From a checkpoint of a small transformer trained on Wikipedia: 4 heads of 64, RMSNorm before each block.
MLP neurons of a small language model. Each row is named by its layer, matrix (gate and up: input weights) and neuron, and shows model dimensions 128-255. Each number is 128 + 32 x the weight over its row's rms, rounded and kept within 0 to 255. Numbers have three digits each. A neuron's up and down rows have the sign that makes its largest values positive.
A block is one neuron, or neurons of one layer that tend to fire together. After each block is what it responds to, as a language model described it from the Wikipedia text at the highest values.

L8.gate106:120130130156157154073146086215159170102084098168070133090180123137092097122142122146079162118153180138186140139167137124142080066185134160105033156164117101124127080108156134126078073059096141102116129123152144141093105121161140182149072107132121118084180058129020104129111144131145160130165167133097113137088148137135145093066139105080120129143136088163167125117138130155096126133125
L8.up106:180128146128170074133116130120119111072109108134157110139134071118088134130117119135179153166093086123102082158167120084151161105149104143136062158136140077089133177140092157106143112082123134149160136159176146162138199163095140100174155129140144099155088088185116161130164114165137086157108108103127168161106176143118122056111127094169133132128111131109142181078129170139127119123135
L8.gate341:176116158158141118097135133156146109093135134159109098097121119119149155100133130135152098089122099078147149179142159166123140065133122174147157167228118129105100202147167160161098138110113118186131120144104127123098066094146120199140159139147150112137159134116051117108069094115099131121103151122205137069120116158165117065101107060111177093125101097185156134142127127138130112111120
L8.up341:117141100126164079112104053153095197099156093097129107122137074071167138169132138144117110116094146107127176190131130138149100139130164167080142156094087128090148131102123168113143171104129133048143156152197081147117181070115144129146133102159113154176108121134106132154101129213136099147081116066134110088131106144139185130131141133147122098095126150139149104103145149170119076131158
L8.gate610:154157142183126157087154123108145096136113113150055152170157080193127108132134104070064117189145150120125123090131086120163119126159104143153129104070071115073165067117088089175121134055153153150066152169124094155105099103094126103147062155122149185091113095145157104102148156121135158120073145194066113136154133170116133072095112138076090063068161110048161105149139122077160083070167
L8.up610:122118121152136112152097090164143087126126152130099221067123098170137120093162157117136099088152166092096119117114119082146130119149167116127146093151166184160111139118128128147173085102098157139147092105112143149120117194079163151142109157160136156131149157061114175150106136116090101158090138127135182135129155173111141116132143149117158137137093091150153109124140082109166123169115
L8.gate981:166136162133134117144187136178103156131117097069100110117162146152117156144154091128094167132092123133085122175129143151066110115177160152109086163140163126107181174111166182135164146121146096220107122087150138149137121139101180137146144116229210186131117159120108082142102157146110162158160138097101151207190100127141116063134079145109138085129124145126113116107153187110066139178097
L8.up981:136161106146095156147127165218178116143117125126148166125118184111119181134142154104125138128092095126157117093092148163156128115079097138174154137123061137071121118125163137155127099074176113142099150117107141104133143113180174073103066142108115122093190117182061124120112131181160161175094086140098166126128134150131105180093136124072103100114119124180153105079136133112076135136139
Responds to: Musician instrument listings

L9.gate201:121100123081144090138102099137156136121109094141129100158146123154045180133149089139141180149135148127109093097116130112164122109111168171106151129102115174121096144170105120183077081128135145137127188103087087162149062131072134115185084097166106162132094090133175132098054102117098119206110145095175146143132216192127167124041119110185155090109143121162157115134087149094157127124164
L9.up201:138121164139047149113143115125087164123098070069116156194153074109106087055048134188095123137127114110075121102190155188194106145100103148026128116172181118152105181102101110107161109119135143121099135065141172148050161149129144141164095113102160156141120184179135117117131076089071115153095170132175127106066130142192123120118114135213106158114109188135169147146156099091135090089102
L9.gate254:084134097120140088183159110112101100119143085121134218157125125087140101129088141126118120121107115114175107134147136135185140145108089165136110128206128124146121097114118139135119129115156131118064093097139152107140141146119118053094033139160166126153165141149106101130143156154196099145102132189171133139115175181118172139132099157135092075151178104120120143160093138082096081152101
L9.up254:091110176149101120150154168144116111132091100178110166079150167113134146072177102144106194115168167133177121154096189141088135100162127118094163125180155129129161145189121067098124169173146183192157117173152160102139124113089166173095067160126104140115130083101134154129196101088070096139145140117138153090129099098128125121166119127249207151104100075130137139165097133128132137140157
L9.gate325:108106126109175119137082154153130136144070135182108126115106105117149185095102166106049140190117148100098143154155111099149158088124120096144153164121118140135132092155171139180122101155112148143145141097108122081112122142112154191142142086132148093080076173116099188083124152173104086145145183158106106113082076126163072096102131083097136090079169108152136122125153103089175070137105
L9.up325:155157123091164110127157083119134111124182112156158146115120113150143117141122103128145119138090081179144122097136115143129128153138148190137154201167131155208183135129165117136171105106134127164124087151105167084091062170147156129032107114139125138155138084120163071084142174182136122148092124106172138135144094200171134102096108175104025119100084106169107134119114065149107125127119
L9.gate536:104114156129119141109103098137133146132092034103126138102099111183147100100108142183083097146168113102088129065120185099123114151156075158070139141104122126141132111214174141131118122125111087175137169142132107129129164146141129122111057107156148110088115184184141146175132108159164071076114179105201126133068208124218130177111106042154124094115133128100161184161222070059105076113061
L9.up536:123126095164102140146127120130139145099162048129165187101086126127138175073114124141136137105077088133072073081159102160159124126100089049138120126155099123128160087105167157100145113135083049199099140104071147124145121147120084074160084123115065120105149137143119085102115111151097119148135157147125125115063157144086122125096145061193201099142136110220155158140107089163129114103072
L9.gate712:145147105169142164094181137117101111146146093140128126146144117109171130128127114166100161104169115120089141146135082179120094143148163170111050173134132080114123141105160068133169142133082099173088157152141093128124173152163163103123128105204133150127089104143119102100116120113123080135127148144124108177043118126148106109101066156124114089122107157147172103124147114056158124102116
L9.up712:118120181115148104186123110093062108061087142156113125175084081128056148134167146149160159128146067159110097135145115124136125146124100107132165114164098133145145070136113125145185104159156141151102139094173143129112139108126146152111144103139203088167133116188149109110168096103112146215141106141195086088062143125167113133136169109122134135101145123140077137132160161129132113159104
L9.gate731:129103107162101185146121160165110120129085124095156189161111124096148164114124077146091117116104083124166190148107157159187125151130097086099170221133084097140179160150174166177169137156126128142103122145124137120106089157118138156117118157137161124131153137188159151162153145173099109067163176152185079141125098157076154143135043108168131098173166082141111152132136078083148089116052
L9.up731:105113123140074160160104103095117166157125163110110114122094077142159144105145118132108189087161092110147155100117139101080120176148127139124188093125118103120168142160130154132189151163127134164172090138178146115113141097087172131141110156194129108158140057069177140106189173117122063133125161114139117118122117110182133112113074141109118089173115177077126179151115121085104098181109
L9.gate761:148132104126103103127149066139172091144125104076096167130181115189140145075094130116161086121149177075158086136128169133178102143128204129059149094166080122119143037131150133169145141123090089149139081106057133109129114087192134131179094139147155165078111120106154108092146167111118123156061161131141168109110166134184100137126079115111105088134091105099127182121108106068097043107151
L9.up761:110066170177127122125137203098141179066106130135137162156082064138131100137109122112119114101136142116125127120126124049119138096102127175146134084131184103125143154199086163043153134141134166110126087154131145087138074148157185122079153116179143141113106098118148083127126141164129178112143125177142068140149109110150105151094118117145091116095072122126119202112150089080120087109094
L9.gate979:100137127113139140102119162158117111142177104157107129153100124110166107099117133088101120148134145127066127127121139084151124144099113163130137153170130083149129189091125107130146139132114159178108061116135102122087159110081158182198059130175105142114095092128131181138172170133124169160136122155196146072158099112132099125139094058115182084148143110059100121131173099085138089140105
L9.up979:126104134140105144111110135087174159122138086162093097145192062144190084106062132076111156117104128067116099134158078147128132158123117152131061113129106051139106151086109154192096099100101081162157116110119128112073141154115080099153077117124148181086115180183141172130132131116110134102161172140137085138066147118142175082152140073160183151194141155178108134149156109112129114108165
Responds to: Auxiliary before main verb

L9.gate228:096098156095147182043166113153100107156121106153116171093155108117120157100152103130129125085144131123119126151116153154148099128198157185136171126124151096096078151130152163129095099074117133113101136171113180143126115130106110153133099062127162093113161095133104153139080155124115117154115200171120112132144155090068078089089124148092180148162083048183112129123121114072114053131057
L9.up228:162097177081117143047169078119104124107117169124124117076132171105156126146105099138152132160149149074084084149128136115172139074138112131146096128113143127095095128055153106125123111078156102094162135159116111082169134134104073155158110115144105097145098149076120112087130197099092109164086161140125140128118124135089074152112123114132090141162113106193172119110155147117124138155077
L9.gate231:120074137162101147074118100153068135184151093186107174096087121139117174140106099059183140160163143155115137100179118121096101188177162143167110158134163109182074157078135119172117040052150120133120158182158151061102119155120129128137131183148192109138116172168110065095099147112087080125149138127085171173166156072137079158131129095146128145107163105135143088102124109120099113165093
L9.up231:165168145173108084134136136219133132158100058101123075156168115113112162132140114134137087126083158087117123089129089161162109152153060161112148179153193121104066145148113148135134141092114190145136151171142129099084135064109097083069117164145179086124136070127092147152138162144124083121059115105132144159124070176175171108142101177152095118106096120130060125093137149141122120103147
L9.gate319:151145159124089082162125131180080113158061134094162091082120098127102101160130193129147138129079138123077069160098171106116146129105097127143173105168153146186139112110127149146115107098073139113136178134115102149131116109118037140124094139182172087118102130188097149089089127186117165153058099150142103089140081157134158087161136117130131147077101084195144113094129108143130150161084
L9.up319:162148116075117132127142190130130106055168154158081136117104113157128134156156108050123120173112150131086146145114116131136119098134112083114150072137064100178126116086128099133190115127145105160158141139169078187078099109149159186122165090167121132071137145081109121104172125116183107102105184107093116141103119193119152035125100152153161111148119105129121084106141167169121152126125
L9.gate401:183133170106133063173107102184145081155122164198100118101181096130108147149118177089090115139131116173143151151158173168127195147229080163116105108118133124135177138135144107085082102107127163115117185124111101130116100153086108138115105067185157158069100117155085085078115175116110169139092114145061135178131081169117162124133151166103138182103090134152191110153146107099080068160122
L9.up401:164154141131148128070197168171146117108155136162152139145184126135127142106141100187142147145159095091136114132105080166127140126131139118096166109133098166092099199132159101111115065118128088110133085120076093127117078154112063155135175189124092148151077137111142117127030114107161139144085230108242151115068144145084124099136135117133067167163142145099161178108131108121082129113181
L9.gate563:114119112135120119151085133137107153164042147147110147136162101090142089174116096190075189132119157137155094100051107158158158152142137143166140116170182127152132108090077097123136145112171113146148129116160178176105086131116110148169127071140136099140104107090088102077134140066096161137147130123172190097083198150119109126158122115113114130164079165156101193132149102074129084137143
L9.up563:184105098150170119092114105156157094132153102096111140118136068146155129147163123124137135094202119152123172141147146076095103115119090084167181109176171151132078097115163168129185105128152184106081140041190128105133170121148098058106105112117081086093198105159079113121127059146088129162126171172072165110116147152120129173118139093124135177086173045133134150156159166146163125136146
L9.gate732:118144127163122085124171122124076140078087135138095076149160092102123125173105111101081147201106138156100168081091121126152088157147145125147129110114177177107092161134129148090055173118100180111133164166155146142138103166204139113118108111122054205092141145127117118082125080161137101076109180038128124148165103131108110116145103080074120129153148154091127087096221147126106133135103
L9.up732:167149129141127188101156108126137123046124143118111104051137119106074143133072094147201148149108109133080099115098167139099157165153140151113135122147130136144183130088207164109084072074139108106156146151207100132169179182151125166119163087138137083117050135104104132163140156159096123146097138140164164166115084097151132142179090157149082177117108126136100134125115107134072132088169
L9.gate744:186111152134138124111181115204112111166107079097108168127185143122144124121122102122151176166048138133124118131139100132086195132128147113121161129221146129143150132085133114116081064116162198124080164183178086140119146136115155176088105224157133117082177123122069143098103135176124087132113095121157172090102161169146147107088098152150189050109125114136143128126159148101063107163063
L9.up744:148140129164138133077140184159159147059186125168122159132163142067137157151133109133105109128126179137126192163146174111121141050107136190122114127182138055158133127141111129134135096146150176093077115078107085120149090095134187131142143102215167158101111141102111072123124138154124149173116109147126216158104109081141170107178044135077113150123095151171153122073135103057139153129122
L9.gate922:171122151176093144083128092152152129126145105160159158132157133096123136108106132109157131099104160111118151124143137105161065119117124138103174117174148144127184123113144171145106067086095136128125186105141162082162146179151150120158120147116122131111116102180122139150115141212054148074119144088122137110179199115076179074057087121146130135136153048125137144163148136112154067138093
L9.up922:163141154134102147099184078096108107120107136099136096185071105183125154143151098111099114101079060144126131163112160093096124127125158116157135166127194138133061155114139143095151094085082134154184172141112176107106129089131111116114105153136127098113186102170091083198107139111112075111086128124097143117146116142113149095163208120067103116148069119157101134128110148120129156155076
Responds to: Music article punctuation

L9.gate320:130110058158081138115141109126108142108104135126132098112147093129156115110096144209084198114171101078146123157101153159115160120130143119132200092143109145197091101151203161103167076136147151086135085126125102137122125150106057109096126129123143177137055165086093064184161176096112132146136103109128152120032151128156165131128102127126151118128142183152094137140125145149094175153140
L9.up320:083175110162169124137040102166125111134170099093151119113103086132134123146161134085155035103153141213150144092088141174152135108119104145088136099107166102112110116100101127123104134195151127133125104149107089161089151122141135103093121132110125114129108151077173145114122055108127128114126142128136155105152149157134071157102170116127092104139126139116077144099108092156181116148116
L9.gate531:194076147154109164106130120120130110094128122147094141096090154184147156192091112061072122161119156147078088123133156105103116134131126118112137123127124100141103091130108111184108145163108125100083023141102111102110105096111105074143122094142094103069116120092103134079155126127144159130157113116128120124120097152097231135180151133120150146166128146103126095099092128130166104182188
L9.up531:105098097122093175179069174112131132087049132115123166124156108122145145155137109128075148145177153139181097141118104096092074149128117166064104145114162093142128112140126093126148159153132146114132158198120131146124147094168080099126124114101124113185074124112119139132135194149170119150071131127170039155113084161128096095191158137130063098194115194114152086144120141123156160148149
L9.gate588:140071116117083098106103081160126091148098103096082107129077116124103136143142171065084147145168178120124127069112115095160108120129093148139118124158116113136118113132095125209112198135169174134151141102136192158130104094205100087120146178150157161159066137133158193107098114190120080145168150133152099127168122140167187108142087107142124090118143119069155159180138142125108076173169
L9.up588:138131187116135156162156139113107152129138153134134101161115153133174066164091091086094119159108140154098107115095071144076093105117139125143114144155156102151149176108136107167152151124079115142094113187106045068119171121124153165089126122159158152177112145096105083154163139115170180112172131106132123118127123134164120145100211097129097085104159146105094042054093158170152166115151
L9.gate614:127093093105122102150118128134096131156131182096132119117095142100111115099114149038127125163152097119067150099142112191136118116129116100144138116136125067122089171152160146121119160133136144125106165129146172146070179103137110078088096136085172147099076146178138161089135095119160054156183099141115130103117107123093168160082116106068117099143166216058129114064112124185187158118126
L9.up614:115125213090073059161127115139174100145129134118100123178149237152163142090085130072108146220104087135099092120122190137181144146130153149134158158118131118103101099147105086171105176153122140110105096085117151126089117097144120104115095113103122174160110139120172189083107134152134154102222107169099132077154112127138180155139132155116044119121168130084183122120120100108165147143145
L9.gate658:088084127154159166051066106126128128160104111135153104136104093127141119155156122100135122206114108113157108144127149116201123138097130132174141101084130092128103139157136115129107160142129119101101124066090102106173132144135089107067154177182102143117105111083150192108095087230163150080165123102141110110153079113121167113178095138122120161073154140098144129069104122074149107165120
L9.up658:131089111094108156103072132157131134129037101138145134175100133064164092123081182142138092163099165134142124130151096140110071123155110120151107128126146119123193045108102144145081146147081063149101066093179148090158092116142181179057142168137154136106158158180168143121099179099136120150105106117161112126136119164132129118053114115090118128166091156087137146169125113156076122152185
L9.gate708:155114123158146153140128168156073151115043129055120137103099086169128149089091108094107154177092129116135139155173153133141127140166144061114122083130234118104116100160129161217080139161141098123111139207100143183151200111122146098073064113138135161130111127170106110138110134129143138103097129178171130115192150173191105131135124089104164156164237186123179091118137101098101120120154
L9.up708:157127163099045096123143161140187074093165200141146137117197098137091102170112139153169127066085112099183128114053116103146123119144099088131146134147119145163075132136101056171137132132110105144125151136116072139094141107166100183139092137112106135105130192106123108141087157111064157073174098155111161084150140124087148147143112163110106188138180124105194160130112150143129165117118
L9.gate807:110081113178123095169095101146100148107129171111147142082059133085127145130122139127122106172117131140137148100171067117118131077159157135091147159102172067087181109104103086154085166122133128166094129094141108144130118146170139079115134057132113125102122077169177166120102188126146156093168025076121107161194138140098123158167131116149091122106137171081094133110091076131131118130132
L9.up807:100141128068113111109125150108100156117165136120102130173107116104109134076171155205171148240114110119161132147159144174129091071135120116176146063141091148164170072224121108097112138104114084113132111139145089113117130149129125112158105102183111105079100162151187115106118124112138184138157103209131146124067071126115139179095083144129112172157098120092093109110110056110147122082150
L9.gate1000:080081121127096111130095122084146173136171145136137065110115141106191143089109145118116150152122135131095124159110121132108171099123145208140112188167150162163102094112146177132134140134104141096092176127092122108120137095145108054151139121138141164118060188088132146138084145167156147077139156110026084116104158159199114129139097087130114118085119147125192063180114115162188091182148
L9.up1000:107134090141139103133173165140145098173096156095118136092138071104135147135192133100109195159142143108089153176126141111138108137123098069150140127163167083175144201095125225085152134160106094096160156117169137094153164131138172120119097161105151148111173076125130097104136120150172086099135128110102094109146102168133191124197106070116100210159097153100134034124099134119141112120133
Responds to: Institution and place-name endings

L5.gate386:084146138086141192140148123058208098111084069178159072122125098124127092129164130032122089117176135131151178187127117177118160151119169130170144107135083103072157163166117147169078180133125126146075169130118120093098125156117078113131124124094132117074106175099100127194098141174148113138137170159107109180116146122143174135149051101118174102122191109143146150142130080108112121143152
L5.up386:134120126087129162095109163117143133086140137116135088126187165133114152131076079128089109090136098173092190156178189106192147140148119162133067154097164092113157152145111172135075144132115128119113115120134120169092131130124110117051107129099147143137107150127158175144098130116085156119113147166114123121104123124116134189082181139080094203168147137089185168173138107049175210093090
L5.gate1001:130121152138079137076125112109132078080095090107148095171144153130154124129066109129137142110135149162146175150151094151171162112114133118056089140119159116155175114131114179118089143122148157084073145064101123147122107140148085075118119135088064105153135113156123156124084092182160143157100131138160183091087128117165069106153111151115146112039114102123164081103167071088116080124116
L5.up1001:107144099197132195128115081110133100096077144092145135158165193111126121120157107111132146114158195166092124099116142037141170088097154117112093176132079115051150165073120144187068142109116127094139102158121158117081142132164115082144140186108144152121149085144118148139166078148173160155072149154098170102188130107093134156141112130069150124105143086110125120047186100114031097136155
Responds to: Have/has after subjects

L8.gate294:021160122089110163110132139137115174132128145131137100140162085128130173115112143104054137162137110154137055165126134147159118091111147119139146177140134093077146114199143140150148178098141137152124085102085137135117124083132101112122086116160151190128079134191156175093093161152117167115097047163191094148192111136212111126128179109102144102086148179065140072111121153134076100125131
L8.up294:100106098119139144050137109166078036149119134121110148096111111135217205109117152124122072105079071121093127115131059136151125140104058153079151117084098100110117161145091063127111138120123079109088140151120147119161102159088066106122103149176146095100113177132143148081179093152150126114061104121113135064139083100188130106159130138111189152144099157051093178127123133163130172100210
L8.gate726:141137128118164120074133145156121094154127108145112103161102120097105092129114142102071106151114111129119159193113129142163085051178113101145151113090089117109128094158165120129155113088137076148104083136111073129128138130187112071175102179206200147138117125149088102138138096096123153100145081150146093149167151062163069058088104104181098129064122192087117117160106173136125166130145
L8.up726:167071129109183160125093125145171084139102166148133138182131121107134061088105133136121168191071111165081185197185115168124142147114121195149117148127112123110080117141136162154098149094143107129129188104080122121099100099144121105182099171156156167131135164116143127150121136131102157146130111223069122125153067146132121113113131057093160099187121143135080120107145101142103135124151
L8.gate869:070121122096126148074169114121152187147107105148088126122043174143135173154134112050097136128106097169124112192168137124176112091130159138083123127158082123125180136104155095122145136104077102158112091158135140117147170097178133104067079068173092152137149135126115189073095072121106135113106135128110118118131137107143116106169110161194144086231159184150089086155164059143107092143106
L8.up869:116058149186134177089144119173088122136109137114148118125136167169136112144051150126142156116044134098156184128119111168125169093123134127149152119154079118173131134110142145106122048140101177157113137168110092110083108149186116060129126082087139104125083085169108114115131127125182135120130136166096109147150073186159140098118130144099196151074118149161153125108075135122188168091181
L8.gate1019:125149136108139109149144118146127073121099157086107138104097144174165141109112160122126092150143114057187133143100118103143074152125142093143148128193140129129136078149109137125121095136161083180075118103149080145120103148136172113114076147137124147117120159180088126141074159112201183131097109104075119130170108112130176144171134102091106129149126178073095101167142113145145071146143
L8.up1019:073088149121150184093158151067134092127139131105139143106097134147156154141159207122092120145118162164133110165099112159107125091117138096123149092142108133098114083120096130094158138159113181155121147097112114085154132133132131117060128073145102096145153076120131197140083095183127146075135106119129081167065124176123090128142154089095148147148092133123160057157083177129128093148115
Responds to: Place, team, year endings

L5.gate149:160151094128143114064125142184150099069125079139080134143115113140166080115163151065067136131107102130127114145107133086082102167160123098133089151144071097145137137044147087151102065104128107096106114125132171101154077133088129102139126170167168101149116135144137107127127114139114106113074179114133097130097118192181188128159089091123121096116137085079155054193121090185079121116119
L5.up149:141117092112117152121150125134081121053209128121137162143115127109154100175149178092071149094191121109146123142195133089108135137120115102160113163146138125176120104097167143131107063114130040093142114139160159141134126145072123139186099159142124119126134147095184141119103119089115119154099160144133105100129083135072109151123126153127116137156128122121102143177074099198119084154070
L5.gate190:093095163183091117120193127116142098129158112122127088176101122104122146097131120141112108158119156141177137183097123066162081129158102124161135163140109081120117108131136116197094085112152105097114159196152156117116128123158070089144126172157115128089135123152133103111106152145123080133023123158077143137071185166090131112119118079153139115153143080181163058160148178160073125159080
L5.up190:132087157100163074172178143151178116097153168160175182153143134102101110136172070146108104085166154136161094138166127101110104136154122099165128144112171126064146146114155178124119117105095072140165139169198121142138105130112143162157169175126152149156118113142102085133102098087149159136197095150135119064220140184076103116107177142118093141146166012147128126119128152122111140081165
Responds to: Structured data field labels

L8.gate42:106082163144137101118136131151145150178077159099135168136137044146147140112119103092133121082133104150071153143090132142125158128137115128142135163077113117191170134078134160127149145144112121215161139063120130108141162177142090209037132126166136180147129103118150209075122099101104138099153129164115171103147175206157137088129093114153123122098169092139133188140124149094118131176105
L8.up42:062110118120082091137088139116093152074099183126103111094202187156108087133087110141144115106142142119198211125126155195097135132144069177115140066109159118125150116162084109062123160091119085130110124160122110096104181199098160103177111173083177116145144146179086136092143140090126153107202129121131176158092105102092103163140155149142090094095218100096136110189124135164120116085105
L8.gate101:206158123121092145149104095115142116081108150165091038131100145118111082128188140154117115105131147173102108155146153149137119085149171164079151080126096050122129140110138127122097075110142163183148148159165126148167085144173142153128106145141148162139127102168133124067069151142065145126145186151202080145145134138109138143094060119151151109133161094144159061101087090150121110150173
L8.up101:110090068116120129193141075142091175091191073184113121184094089113089136154150164131112167089135162173117150173106131162149161176160124145118095085104107135169138131145074129126102054139135133167091179126139107096121136155142122121127124100124094130110159137168135070118081116148143095140158122106139169125084101125115114191162059198169107107119148135088191133134104118177113102174152
L8.gate803:120109145097070038136136157138139067122109093096136106137105091167121146130100114153121170145166176157181084149084149137183116075121164141144136176089107087137175135135138180132088168106110157154065113119071129097137126208145126124080083186115121138062067122120132192092140199154136122130183194130174158129139219141099129143127168161128132150086126099149119128143159096101167145110140
L8.up803:102168066107136126135109106146086137136149064152141190088131185120078100149137137092087123164105093099152174110139106104139090129131120120090180142115079155113068096124065110091120159166146126135092148120109176142106157092095139129063117130169147136115130205139136105095135126162124178060170089140154149127084123121132113099193167107110149191107125107114137089091146111114099077123101
L8.gate890:102106118111108085131103093127179119129053167102134180099145094108115160150078153100171085160197088146137083183122049138080130126106122137143140171126135157127173171191088106161123147130100121190065123110094148176106127194144146103140187135149154129165133122098119115118115095146080167152086098131120134118141166142129137108121105122072155110145183122130043133126134127118122089139137
L8.up890:155137108091115091112090143143198098140102161175098081126102124098152133142142162136113132138132152100119128062154150156085114114173119065118116170096036104146116135135104110138074137085114153129154117095038123120122170140181193157088094133122174106171093095099134184095087106138112111092126054098140165139157148154088160115123076090130148140183132135120146118106097169129091097148165
Responds to: Subject-following main verb

L5.gate798:148127175145096071133107125167112128110135169149106100104090135164072144130086169117116112167088130161117141147135187158125078115118148157088079087130158136103158136093127187148102106113110090113120099117088148127099168122185153072048105155168108142151109183171134169135100149144159207080174151121114151105095097130175152129132111111145105112107143115031188099099129087069125132148140
L5.up798:150148165158079098109113164132090162138157180111184150084112104153128156113132151165154091065112114055168130157140155141144141082076112093164111115149111155103134122179057124138146137115109122132185103111111091132130188102151159126085138117102105152124085088098117143156092189130165123089141098139113131106137093183145077155124121142140111132104124181122128185072122159086112172100110
L5.gate866:157140091081063145153097174111144105155157197175102111155139081170039125157144101100068114169091123120147096166110177180114096118125136119220120095141106106077098134090134111115153155122083128079120103198070147098111167190133140066114115143169088128074076127117206163113104136098130072099125102119143105139141138130173128112150044096091160131103144076098152121076096146156106182113101
L5.up866:082108131133102087160071132115122090095135147116126090133131146177138098127150095180139123151106156180090106176129157188106122104100170076155168094134121155078110134140127206140121117105125081197122123138110120100100197124211162099094099092115125171151120132116107104126143112160081102116164088096092131148149143148158162168059139119140146134118169142149149152109113145122144176136161
Responds to: Place-name completions